Part of a small language model's weights: width 192, biases.
MLP neurons of a small language model. Each row is named by its layer, matrix (down: output weights) and neuron, and shows model dimensions 48-175. Each number is 128 + 24 x the weight over its row's rms, rounded and kept within 0 to 255.
After each neuron's rows, "fires before" lists the tokens most often just after its 100 highest values on Wikipedia text that the model never trained on.

L8.down424 [ 99  52 116 122 138 122 132 129 133 110 143 127  99 125 118 157 135 107 145 118 131  98 164 160 118 131 154 130 119  94 119 145 132 130 152 177 136 120 124 126 155 124 152  76 145 148 116 148 161 116 100 122 143  99 130 116 133 135 103 171 131 160 160 133 137 142  93 112 108  90 128 134 107 178 121 172 170 138 113 145 139 127 145 129 148  94 109 102 110 155 140 106 156 114 114 108 115  92 123 150 129 103 134 113 118 107 101 100 158  82 178 147 158 104 176 113 125 133 108 138 121  80  85 145 119 146 110 118]
fires before: "t ", "t", "tion ", "c", "ted ", "on"

L3.down246 [128 130 142 104 115 158 149 154 143 119 100 125 103 104 133 125 138 155  62 154 143 125 160  83 136 153 149 129 113 141 130 117 104  96 139 165 100 122 141 121 112 135  78 102 122 118 121 137 127 103 141 143 146 111 134 117 190 139 125 149 147 112 156 117 151 143 156 123 108 130  98 147 113  96 171 141 109 149 131 138 135 157 125  97 129 148 100 144 103 153  97 147 150 139 157 148 111 118 160  90  95 132 146 159 118 138 110 113 116 126 155 115 133 128 130 132 130 115 153 125 139 150 133 101 135 151  91 132]
fires before: "\n\n", "\n"

L6.down716 [141 125 129 120 136 135 148 121 110 135 109 118 137 118 111 145 150 124 127 145 126 119 124 100 137 143 134 144 152 157 143 121  79  29 112 117 102 107 118 136 144 130 142 159 116 107 147 116  96 140 127 129 139 147 103 148 131 115 101 159 129 137 126 125 115 147 110 129 141 146 129 111 118 183 121 101 155 125 131 177  84 125 122 141 114 123 148 132 133 100 166 143 134 159 158 174 131 152 132 138 118 132 140 136 120 117 147 118 131 137 113 120 134 120 127 117 123 132 132   0 125 111 123 119 138 124 116 120]
fires before: "==", "The ", "===", "A", "In ", "M"

L2.down736 [157 134 124 141 142 161 124  98 113  82 118 147 144 105 166 100 150 117 131 164  88 161 138 126 141  88 129 142 107  96  99 101 137 122 106 181 100 124 136 141 119  56 156 131 123 150 146 155 123 154  75 149 141 149 192 107 137 108 144 111 116 110  98 123 126 153 100 115 131 136 106 171 141 175 138 108 107 126 119 115 122  82 117 114 137 147  79 187 123 155 125 163 150 142 137 162 126 136 137 106 124 115 112  82  85 142 140 111 189 127 118 123  85 117 152 134 154 116 136 120 159  85 109 102 107 150 120 144]
fires before: "c", "u", "k ", "ce", "k", "ti"

L7.down126 [116 151 116 120 121 118  99 142 139 132  56 124 123 136 110 113 146 110 130 137 165 120 143 132 165  97 121  93 109 137 145  91 159 109 125 114 157 120 154 115 161  98 139 128 137 110 163 134 116 153 122 164 142 137 154 163 157 116 145 117 109 100  96 118 137 101 130 116 135 131 129 143 126 171 139 134 157 124 105 114 137 136 146 122 102 119  63 141  88 117 108 130 154 100 102 133 101 128  86 155 113 187 152 121 146 171 163  85 147 142 119 128 129 132 162 126 125 166 122 163 148 121  94 118 110 148 137  93]
fires before: "en ", "g", "e ", "p", "e", "ing "

L4.down758 [ 93 147 123 133 118 193 139 149 135 115 147 118 126 138  97 132 159 118 128  95 121 138 148 173 131 142 115 191  94  95 135 150  81 139 119  99 106 116 112  98 112 113 122 127 135 106 154  89 121 146 149 128 139  97 117 111 108  93 148 170 129 147 130  90 144 137 123 117 138 103  98 110 108 123 136 134 138 121 137 133 127  95  99 138 201 127 165 125 161 120  85 146 121 103 120 130 121  90 111 117 123 172 163 147 121  91 135 135  99 113 149 114 116 153 104 141 120 121 137 168 122 138  98 133 147 156 124 157]
fires before: "2", "201", "1", "202", "199", "18"

L8.down738 [118 121 149 101 151 137 131 133 119 120 102 127 111 137 136 141 128 153 110 122 131 118 130 119 139 114 131 131 121 150 136 111 106  75 123 109 119 105 146 128 133 141 123 138 110 138 128 129 132 138 139 103 120 126 127 131 124 127 121 140 156 123 109 126 126 142 154 117 142 127 151 147 123 225 112 109 133 129 137 167 114 124 121 110 109 132 124 115 132  75 139 132 140 145 161 140 127 138 113 135 123 130 132 146 129 131 130 103 152 108 102 143 130 146 137 108 140 145 118   0 160 129 100 116 132 125 130 123]
fires before: "==", "The ", "In ", "===", "He "

L6.down52 [127 136 106 132 135 121 153 105 117 111 121 117 111 112 109 146  95 142 120 127 141 117 143 114 125 111 147 134 143 165 123 139 124 151 125 119 108 165 176  64 116 171 122 127 146 143 122 140 109 118 124 129 138 170 158 144 113  82 108 111  83  86  89 151 111 141 108 148 117 160  75 144  83 211 134 138 111 149 185 121 124 125 198 108 128 129 135 140 111 144 150 142 176 102 121 120 145 106 125  94 156 141 122 176 119 125 115 120 126 143 156 128 106  92 118 162  91 128 116 118 144 119 138 146 132 175 131 157]
fires before: "p", " ", "per", "t", "c", "h"

L8.down690 [ 79 116 140 153 139 142 131 179  93 168 122 126 127 109  96 124 105 121 118 121 147 114 164 147 126 152 103 107 131 165 154 143 138 169 165 145  89 129 152 137 127 135  99 157 149 145 142 121 125 177 123 148 133 167 156 107  95 120 137 147 125 108 126  46 165 111 127 148 143 116 100 134 125 134 158  89 139 115 103 124 111 146 164 141 139 110 146  98 106 162 103 126 136 110 114 113 139 104 111  86  89 168  96 123 125 135 127 101  82 137 134 143 113 123  95  92 145 138 105  81 176 122 111 119 122  99 150 182]
fires before: "that ", "the ", "\"", "to "

L4.down218 [ 79 130 105 144 103 110 108 157 110  62 129  95 111  96 173  73 151 123 101 151 117 145 124 123 126 137 159 130 133 125 113 154 131 151  84 158 104 166 134 129 150 115 153 110 137 140 120 173  99  79 108 153 191 115 140 161 152 136 109  88  92 140 138 143 120 138 139 123 124 120  89 124  92 149 114 100 149 149 118 105  73 121 144 146 131 115 122 126 126 113 129 128 153 120  98 116 149 114 111 131 156 111 146  80 147 144 172 142 132 124 153 143 123  96 151  98 130 100 106 135 187 103 111 106  99 161 106 140]
fires before: "c", "ti", "oun", "ul", "p", "t "

L6.down445 [146 134 160 129 135  88 137 164 160 111 130 120 134 144 178 132  93 147 102 143 137 134 120 124 151  98 162 107 140 140 120 125 148 135 157 146 126 140  92 164  97 106 123 155 158 149 115  88 106 110 166 151 131 125 114 134 136 116 159 165 129 126 118 147 103  97 110  67 109 129 132  82 111 154 125  92 162 149 130 115 130 122  70 131 123 106 158 125  82 167 116 153 130 111 127 133 105  89 162 128 150 164  78 128 124 112 140 149 153  78 105 135 144 105  92 155 153 115 128 139 105 142 120  63 133 127 145 123]
fires before: "e", "h", "e ", "y ", "al ", "al"

L4.down687 [ 95 123 162 108 137 122 144 126 137 126 138 116 125 138 127 121 104  99 129 122 144 154 136 129 104 133 116 127 139 123 117 145  78  99 121 109 104 140 126 130 102 112 132  99 131  96 131 116 124  95 111 161 135 110 156 117 137 163 169 138 137 113 128 149 130 134 160 127 136  99 137 129 115 212 156 100 138 166 159 105 113 155 133 122 155 113 144  98 103 157 169 130 133  94 150 160  82 136 143 108 134 142 164 177 131 103 110 176 195  91 147 141 119 122 117 152  89 137 132 127 127 133 150 136 118 142 128 143]
fires before: "- ", "  ", "| "

L6.down82 [124 142 165  91 122 133  98 140 135 138 108 149 135 160 163 113  90 120 174 123 108 149 134  97 146 164 116 151 152 168 143  88  93 125 142 115 132 162 154  46 142 107 154 153 136  97 141 117 108 139 130 141 125 129 171 156 118 157 125 113 145 168 159  56 122 155 163 114 114 150 118 167 125 110 114 137 156 107 109 120  93 109 185 145 157 119  92 121 139 144 113 126 117 116 140 121  94 115 130 136 118 100 126 147 118 121 151  98 124 128 147  97 124 138 166 119 102 143 128 170 166 127 126 162 115 159 137 144]
fires before: "en ", "ent ", "ent", "e", "th"

L7.down36 [107 137 130 128 151 129 142 130 115 153 137 130  93 108 120 155 125 133 123 143 128 107 135 114 118 132 120 124 154 135 149 109  97  36 121 115 109 120 151 143 129 126 164 143 121 121 134 148 105 108 128 114 122 121 115 146 127 110 121 168 173 110 120 131 126 130  97 120 139 168 137 127 124 219 114 102 132 138 132 175 105 135 130 127 140 119 138 118 139  98 137 140 145 158 156 177 137 112 126 130 103 140 140 112 136 138 158 110 132 126 109 111 134 136 134 109 112 118 121   0 139 116 121 101 146 122 107 112]
fires before: "==", "| ", "The ", "In ", "===", "A"

L2.down317 [119 127 128  97 145 157 122 113 136 113 111 156  96  84 116 122 126 154  93 102 145 198 136 161 124  81 150 166 126 130 151 150 113 144 123 103 122 116 144  82  91 111 147 127 157 139 173 103 140 119 123 175 160  80 140 136 116 130 182 144 157 116 135 122 103 129 133 106 101 146  91  95 161 124 142 177  73 123 130 142 128 119 156 140 153 103 122 112 136  71 132 112 100 155 107 120 122 132 129 112 124 116 168 154 115  99  87 138  95  95 104 153 171 124 135 124  94 165  80 161 116 100 110 116 136 154 132 128]
fires before: "us", "1", "201", "202", "the ", "18"

L8.down554 [ 98 152 167 131 137 123 141 125 117 138 138 117 123 138 138 130  95 120 130 115  93  88 109 122  73 141 129 126 144 145 121 113  72 107  92 117 128 122 129 148  89 138 180 147 117 148 155 147 127 119 100  99 112 122 126 122 174 116 140 166 151 101 138 125 108 133 149 113 147 137 149 116 139 255 107  83 124 134 130 146 134 138 140 101 151  86 129  96 107  93 179 148 153 131 144 161 134 135 156  87 129  97 164 159 146 115 111 149 166  99 104 130 130 129  92 105  78 120 136 127 168 107  93  91 146 161 108 135]
fires before: "| ", "==", "The ", "O"

L6.down312 [ 93 133 110 155 128  94 136 151 138 142 105 144 105  60 142 110 109 144  97 130 118 104 143 150 124 108 123 189 113 113 144  78 103 139 152 145 153 112 144 136 130 126 113 122 117 155 117 127 118 108 113 135 139 181 168 159 162  72 174 106 102  92 101  97 118 109 133 129 105 171 142 143 143 117 111 124 156 135  79 155 121 135 151 113 114 148  86 130 118 140 132 168 132  95 129 163  80 136  77 132 138 137 155 153 160 119 138 116 167 120 134 154 139  76 147  80 137 120 150 132 154 113 110 162 124 146 138 163]
fires before: "en ", "ing ", "for", "g"

L2.down694 [140 145 130 154 146 133 135 122 152 122 143 169 105 109 158  86  95 111 106 129 108  91 141 132 106  88 141 140 109 108 177 148 110  98 120 120 123 118 136 115 141 126 178 125 120 147 123 131 129 122 148 137 116 122  82 136 114 127 124 145 146 129 137  99 112  98 154 105 122 132 108  84 110 210  86 117 156 122 122 135 143 124 129 130 144 114 114 100 104 125 141 161  92  91 148 169 170  95 139 105 125 131 152 146 129 105 142 147 171 141 143 129  93 139 134 143  98 108 128 134 117 152 116 147 140 147  87 127]
fires before: "| ", "- ", "===", "D", "The "

L9.down462 [ 99 135 128 126 144 111 140 120 102 169 124 179  98  84 105 102 109 130 132 109 142  95 135 154 166  98 132 128 131 150 128 144 149 114 149 133 142 115 118 137 147 109 118 161 152 140 115  85 150 162 137 130 106 175 107  97 138 150 122 157 171 100 165 105 120 116 187 158 125  88 126 174 145 142 181 145 103 140  84  68 113 159 141 103 116 154 111 146 153 110 123  73 123 142 157 149  66 161 155 112 125 118 136  86 149 129  98 106 142 116 107 134 127 120 112 130 101 133 131 142 142 133 114 113 139 131 100 136]
fires before: "that ", "the ", "to ", "it "

L8.down735 [161 136 100 149 130 127 115 115 120 131 115 133 144 156 141 127 146 103 132  92 131 177 115 159 119 129 155 111 107 121 154 114 160 108 142 115  88  98 159 143 134 131 134 162 133 130 151 101 103 142 120 143  90 147 123  83 153  97 115 130  92 164 101 151  82 124  88 151 155 120 113  87 108 149  98 123 145 178 115 146 117 112  68 124 131 129 150 119 113 154 105 113  87 117 124 115 107 109 133 146 136  84 136 165 113 108 144 118  90 118 129 161 107  68 123 114 123 178 166 147 124 133 102 130 139 131 135 111]
fires before: "e ", "an ", "e", "oun", "ou"

L8.down499 [ 94 138 128 159 166 124  78 113 153 102  93 131 117 141  93 111 128 160 132 143 123 109 161 191 101  91 131 141 111 117 164  88 115 114 112  80 109 122 140 110 123 120 107 122 130 137 152 134 148 154  99 115 135 137 131 124 109  92 128 122 133  97  99 136 128 111 132 134 102 133 106 129 117 149 110 127 134 133 112 121 137 104  96 116 141 109 139  65 101 127 113 114 160 152 135 123 137 104 117 140 124 123 125 114 143 147 125 144 153 142 165 149 151 141 118 124 142 131  92 177 176 132 167 135 163 123 116 149]
fires before: "ter ", "ing ", "e ", "t", "er "

L8.down216 [136 110 110 127 143 143 119 140 135 144 129 131 117 117 107 131 125 154 126 135 104 115 162  98 137 127 126 153 138 120 154 146 123  48 133 124 133  98 133 145 124 105 145 129 142 119 150 123 125 151 134 129 139 108 108 138 116 116 107 125 148 125 127 149 129 141  87 110 125 127 127 129 129 192  83 101 121 138 130 125 122 125 116 116 117 119 130 136 122 132 127 146 125 137 160 137 146 113 146 124 142 133 157 128 125 145 128 120 141 148 118 138 121 126 126 103 124 147 147   0 126 128 146 109 121 130 124 120]
fires before: "==", "The ", "In ", "===", "A"